MLP neurons of a small language model. Each row is named by its layer, matrix (gate and up: input weights) and neuron, and shows model dimensions 112-239. Each number is 500 + 25 x the weight over its row's rms, rounded and kept within 0 to 999. Numbers have three digits each. A neuron's up and down rows have the sign that makes its largest values positive.
After each neuron's rows, "fires on" lists the tokens most often at its 100 highest values on Wikipedia text that the model never trained on. A number after a token or word is its count.

L7.gate589:507503508495521505485486514484540523514499529509488520478462514528467507518535497516484488520489554495522506488525530470505508489516514535517525542460480477484479480488524473484503518447479466473537513540524500497503477531525482508431475492490518493443501490499480456494496482466480538467477533449484536463511516496501501471493504537536560497506499516469516507524513507474445500453540
L7.up589:514494545490508515484519476494518471469495447468520512480465506479505510550525516521467558526480461520504473487535512512488501482488511496513486496536479480461518468500465478482508493464512487538474510502511481521521514492524497491454523498485513490490476491474475537443497466471489471534478474500524481497467514502486510515496510466477510524523520510513496499532484497462490511502502
fires on: "s" 46, "es" 14, "it" 11, "ed" 5, "y" 5

L4.gate43:510485462499520496488462518480520502482488535504497508488518455484497546464474509509489508478534481467500497473505522491490570508478500486529528523490485498488502517520439486470511508484522495516534519499495504479520508515510556503490473529494506529514533487489474446502495543488536478518520485505483482503533506516484484488484452535566492475482482517550582495512486507465507496469527
L4.up43:522498468539507512527515452492439536481502521496508487518520519540519542544556513489524476456512513530459477512515446478479496462475494478498480511504563448528549551508517514508530501523447499509494518511469494469521518547465522521471533469549490467512499511491471541530473465503485500470504518503532524468493482543507476462481486517464488497424504481551468476467523464493544521495521
fires on: " time" 12, " only" 9, ";" 8, "east" 7, "ance" 7, "elected" 7

L6.gate276:476554487528477508496466520505498531514476533469477468428448519512507515494504524529496455474482516481488509465488467430452508499477446496487526516521506517530446461472509476531538510529510500537499519457501496520521517517508521495511532521523527507464517511488471531473480507500498489460465482438461512467470498455488492495485488467525493499477533495518519541503513527459522470542507
L6.up276:465508442489494482554498457507458521522544479539498512514528514478466502508477515507492492509492507477504481501505484504477504500518520468507532485503540486529471485551474477475479493471534547544457506444497526480525510493493478561446533528473494473492490503507512497511487515489491561516536490502514504491460489512472486525518530503494518521462461522517528488511479474537522486548495
fires on: "e" 21, "te" 13, "vi" 11, "at" 11, "mi" 8, "i" 8

L6.gate342:486486497466552524539506483498519490488482449489485494500478502562469473499459490495482483517504457485477526480460497541485488441463474509531468513514564523490482515493533491498524524498490467503526434498499503490484476495476481486540533475531496507492493528491499522454506477463484458492532496504543522489517488501475492505535470527528479508499519537545498512493463504492498524527478
L6.up342:483510504459484481482464474503486509534499496507499492524548521452497508488476509516498558514490526457513496433485504516497520512510530478495522488470491460543477490520521498464488511498517498479518503477494487555505478505509459470501521480510496528486487480500506511466519514459492481530551501471518527578480512511523474498528468514503514496529529560460492527446455503530468463501495
fires on: "w" 29, "n" 14, " f" 12, "t" 6

L7.gate189:492503509507520470504450525452475459478472540449481500502500514524526525481521516525517492497489516504551505478456472456497519512454494504499496466497494501499439525498457479497504525513480450525499481518505533505491506513498532500532504554528448484479529478492509486528486522465489482481500450523518475507497542508466509478463502507498505517518509446532492527490493488468481530491527
L7.up189:494431492490509480461474477509507517538507549534498479538490499516472493453478496462462482501514502475527508477443459496483540468496482498464483503488521511473519512496525474542518519512474530494551494515491455514475508504486494498523520486492521511495503526509508507515459514463499548442473480548458509551457516486495497523502496518505437530478505465508508510486500537497529540498539
fires on: "di" 20, "ub" 11, "us" 9, "in" 9, "ot" 5

L4.gate313:519507522452443493494540517460493500462523525485494508553500559459504511492500517467472457539494544503504473556527530499474504489448510505516530500492487485515524455518474485492467499481486541531492553532558542561531487543495516508503508468486463490506490494480490481460516498491471514473483525499526502481535507497492452464521502488497503493504543518530520464513519507492520514485491
L4.up313:526518487488499511492520466486487520493523535546501472548510513467523501504490570477513500480493498460502501515487544498488521483482513443505525470475463536524536506516504469559501515517481534531473541500544520544484525511454549512524459476539469482496458469491514496448515526472481506495462496545534491475508495492485477497517466491512543471522525456550509455473521509462522505487554
fires on: "ri" 50, " Pri" 33, "lo" 8, "–20" 7

L6.gate823:460497488496500492520479506493487483503491504497515515485515472519452499536481523529528465551458492487484497515494490517523471497476518512475528499527471475502464500536486477508524501452456520525519530493485505494495483530493540514470479527551463531482511512530468481506487498503484536499524523488460467522487509508537474485508479512483486537506523497491524473498488500444530546487514
L6.up823:485544486482433538507503476464482505508471512491525487470433491487478500505502488539491513554485504450500487473523457471502512525490499496486546515498508457466473479526471474505501527461496509496526512462457503545516535502468485542481478528481462524495464505515490500517493526473512443504493492476492515460510465528486495490466511530510531495538536469448529432515485461508503503504511
fires on: " out" 45, " main" 7, "'" 6, " down" 6, " over" 6, "f" 6

L6.gate513:539504474463509452496504507480509550474444470500508501490485476478459546481477549499485509470457518511494510542546466480437474489457495496480505531474462493496510437523493484514491534476525488509484470493503487519463525495532511545519485473506495515467501521528513493482512504505495520503476516470506506491497487497518548482519453496516456480512507462506544498479479506455514529515510
L6.up513:462490498500542479464471507495479540510481518490533483524498495511470473473524450469511487516516477483505505496513482477495498524504505466482490527506516506476528452528564501474496503507533508523461491474520485506513497511505480544487494459497454519472560513487490498516533519529499517532486501519490501487516503513555490508507487516559511528461520521491467499521520502531493529527515
fires on: "-" 22, "ci" 16, "min" 15, "or" 13, "tri" 8, "ition" 4

L4.gate285:462510520511424516485540493507506496491501503509474495479504518525438555477463544502513485480552480541499490511531494473476512493494474514497529504512507484479494521522505515524489490447543515535507532495544480495482532483532505470535442459533500539494472509511509457486510494514485510543477504502491464490485527492515518511464503502515510522503493475533509519530453503490501500510486
L4.up285:479504481450522524497472494501504515511480513486516486501488500496524521474516458507528504511520523500520492505479550484515531427537514491531450505468525475517546492471483516478516467512518534501479504500509518477490465496454511488516540494530492514496496491498514463488496487517503500536538476504482509493520483450481524544509505528500477490510508472519489491549496501527491536516468
fires on: " of" 26, "min" 16, "a" 12, "t" 10, "ception" 4, "es" 4

L7.gate380:484500523517493497528490541517504540464555499510432481524487527493484527481507503512482533494520530478474541544461482507463506477471541481510537511492511477481521511514488457521520512531512535506505501497519462525454500461537501474516523483504505501475519487499466512508506503506474477507537522483507479527500494529476505502452503549523474540467555478517506556542477535528501502528481
L7.up380:512491491464486494497492495512490514515482495500505466492531469513495517519515508449479497473544486521510531501530553496510515507497532469481477482585488545474512484512505510531528483526509489521499485534478485489482549536483503528520485500513504490557487483515470455467527440529486506479485496536497466495488463513518542526544495520505492469493496481501502505520485509535511528481492
fires on: "co" 13, "li" 9, "ip" 9, " of" 9, "a" 8, "o" 8

L6.gate12:498494480506485526492501518520504490502498569496483489490518516529490484479503514487496492529494489537529471493503501480505471445510497551508498506473516480482492528511529514517509510464494496510509507496507497480502528503489522516491467473529489548526502488501484500492496462536545545497495468455460531533491509505539484498500573501517543491485529511466487517509516494487494497453513
L6.up12:551467476513478491517472512500499525497511451487552505535515528500476492538495460482526509534473475499510539501534503517473463473487467478451499486487467511511495528502485503454508515472484506519459504473531516493523457529473475489548488501500527469508499532545464531509521497546493499502546521461503502506508533458482479468473502467486531532533509522483490463525524462485482458515513
fires on: "ent" 21, "ed" 17, "la" 10, "st" 8, "th" 8, "way" 6

L4.gate429:504483446479495500554485508516499531482443501497450494544470525514469487504454494492517510474506512481468510539454553476484474428526519516492501487470492482499537502489461506539527499503506477477494505485504529512518479491498497512520495504545519509485510458501502526488516510454456462476488534498521501499484487463497513537474499518503499476490502513486473529494502455481539507519546
L4.up429:513561512450528519482459492531469524476485488523438508490520493521513508474460487505492537545519467512461506578505493518499513489489472515500517524477471503522520470523523501495502469511473511521515499524530533510491523466494549489504532499499491544540475470513551502522525560494490489486526559528504520543460458526537536518491509431481509496489472508486481466509473508510514545512511
fires on: " of" 56, "y" 20, "g" 16

L7.gate518:499492512516490466508477507486517507460486501509516532493499476549518513522499494550518525568499532510529525476480530486448488499467459509482495565477512529491453514486483537549509526486495523513527502489533506562518488488494512517510553545547497487509511502493497536484513458462463478565536480499503479466503510492520470508502467538525493501492498472525499550469511538521511500493530
L7.up518:514582495545510501498514499497505520536459507470444536520521514482487476490460518510523499487502495528458462470504536510491507471561468485500481485549546477474500541503498511516497535487533536511496517518514513521479518469528445473522476486532487520504520514467497478504497484460533500511514481487517519485487478475472469478516541529499458477483488526467446534491511474488483498478514
fires on: "go" 18, "p" 14, "s" 10, " up" 9, " f" 5, "n" 4

L7.gate457:485510531492482501522491525508539526442485529532530532488465498534497460442432530523470533533500510474509533517520514490453543482512515519529526513485493547515508470463475502498497542472495518480477537476513538485522505517521443491513493470511519512490529489482513519447510469475517456483508471479488480514539522495464538500478475526502502522489520522468518500485483492510497489518487
L7.up457:471527500482530507534500489458515536460528490487454481490537525513514544525451491504501483498469543514443474536492491480546474493540501517485450479485498516464524507468481488520478489489496505499511535496488470506484461507497513522485525495508513497509493472491496497518495540530490509464460532513518465486490516522473505513477506470484428503453513473533510508514473523531533552512492
fires on: "o" 28, " Ro" 20, "y" 11, "," 9, " do" 7, " of" 5

L6.gate87:491527504524511479521541522471502493550493520542482561476489474528510481488501509459538487507520494473489518546491517481539467463496504516480511523544502517467445510517468479511501504513486501490520519474471491534486521482492454491501496535545490529452460534506513473498452499519442449472497492484481504490480533493485518468533489462494540496465467517508479481532517512495538516501562
L6.up87:521539501515456486497485481534468500501477478531484519469501504510484516514504507483482512439511503512482504499494499492445497526505551453502517502488539453541494487518528458499516491466518474509513508459490496460466554488488511546523496498426416477476526525488521533505505499499542534534526503511530504506473494534495558501531470520497471504530527495489479460526528479497543573500499
fires on: "mi" 26, "fe" 9, " of" 8, "ttle" 7, " C" 6, "i" 5

L6.gate609:481510493481483491515472497554525500482481526497482493471483518544473549524486495566526538507501496531516524545502515459440509501474500519489529555492473513506478468497527448508508500463484541488491500498534491501547446525480523496491536522506513514536512484548497481474489476513515524532519513461511484503480552504531518496488518477483512531528506496488501557503505507482497494529480
L6.up609:531507513510521493548455543504550512511486457507516431503493550450513483496500501513490509514460507488558536480534522491509495502547500530502466512545542541504528512494460510422467504437525474501500516474489490483534496502523499484487479520501523509517453504481481488467512492484482478518511501521486511474509497538521523471470501514458558492513500458486509492524494508485467473516530
fires on: "ly" 22, "y" 22, "st" 15, "and" 12, "ex" 10, "ed" 9

L6.gate368:524484449513506511496472490525496505513533516511534492501532480528497528503457523526492483491487501562534531504473491469462461467465519519515500491513527542512475510513479536493550512516494492558494551483530514520468422481472466467506458503545498504548525513506455472428498505521500487485512561509537465464521517501542503536422480486514457495492495511512507508508493501485488485528497
L6.up368:516492521520536525521550500484501511526541520527512541456456473507534465509501510460514528524465496505492525535462496524493474532499508542553476490477487513458490475457511508507530500489525502502465472451469549466513510496454473505468526490506479490531463491475449528508525480535503492493486561516503483478520506501451530491470531501502487479452472498504537495460494541529480482528523
fires on: "ir" 23, "n" 11, "it" 10, "ig" 10, "ra" 6, "ti" 5

L4.gate268:486508529521500484470492513495526474504476509520531516515485523529519486508493520465510469551499488502522498507459476468478473487484529448503487480526505577486487504471508477478519486496543467522486490486525519454517491499446477509490543527508539468512458506496506495481515491507509506488509492502483453502513476520498494515483523500496511484494523490492484479464472526471447514435525
L4.up268:431485521495460481470504485510480487498530524512488499503487463486567476482500504514506483479517560542517471513514478500480534491516499459475518531480491511526470504508556479475479521485495506530520466458506511513492506511499461456484489479540531506467431455459486518477503445513486528476515503464482474516505486484507502525471510506459493558493524502484485452476478515451474529487507
fires on: "il" 29, "o" 11, "os" 7, "ol" 6, "e" 6, "er" 6

L6.gate542:492488519496469511526546509510477530462503511486469513545490509531508474510499514509513476536509540451507498522503473492474491436463464497474494520525514533540504511509505509481498513507502542516481536535527501517459478494521514497486528437475454533493531498458457504450490510551522489516523502483487490526504504436507466501491497509529517487491549497532477492511492472473515500553471
L6.up542:449540492467525523520469469513506518486511537558497495523489504534517518538498558486536531522500489485510496500500496456521507517488503455527468490471489511475491548492446526506438510446496499483494489512536489534485508521481536515495516541482506517504478499518480493435517520444489485488512502468498502442490494562508484501476525510519521505462509525456515470493484520491516526488479
fires on: "ri" 38, " Pri" 32, " per" 19

L4.gate266:523515509509473495534475495496560474467498534515486499516486506506456512499487550500480519485523510502540475461453489508486466558476492511520498565511549469475516504507546509519481491547578488485510507507468474509501544486476487511462464542462468528496523528516474494484514489547485518497465492507507497484511484525495480545522490530492539488508522470476543519501494495503513528526489
L4.up266:495487438489540487506519512490503497522499523519552472486488517530502541526515483465533522508500471479514503475474495434497474525527445503503529527484517497500507447462476506484562526541520508544501515514496477483490486544553477469498477447487494542429540534526507525527520497516472470488487508481511464478520511497542498479507510509496492502536466518492458508527525518509508474456514
fires on: "or" 20, "ation" 12, "it" 11, "ice" 8, "ction" 7, "ition" 6

L4.gate200:499506464465472484482531518516516534485526477520503512501518500508519440505468494512489440470495522529480488512522507494468453510453518500500509527527535475490519492510515478539507484512545502486503498503472489485473479456500560503524483498474544492485479531498498461491492473455540497479527550483481496491522501528500508509478506509510513505505530504501519483497514476498533541523493
L4.up200:527503520475505518538501544528509527509526469483512520477502495492513533518485493531472506486522499466546501508514493518498514479489479503534547473497485499522475470505500539470542491439509466499482495459488513522495516444531525485517502482465490537538510490523563484530471550487514489469505501551456503492533486533490504501443448525510491519500520525493453492521502465547474475500531
fires on: " north" 13, "*" 11, ";" 10, "west" 10, " south" 10, " /" 9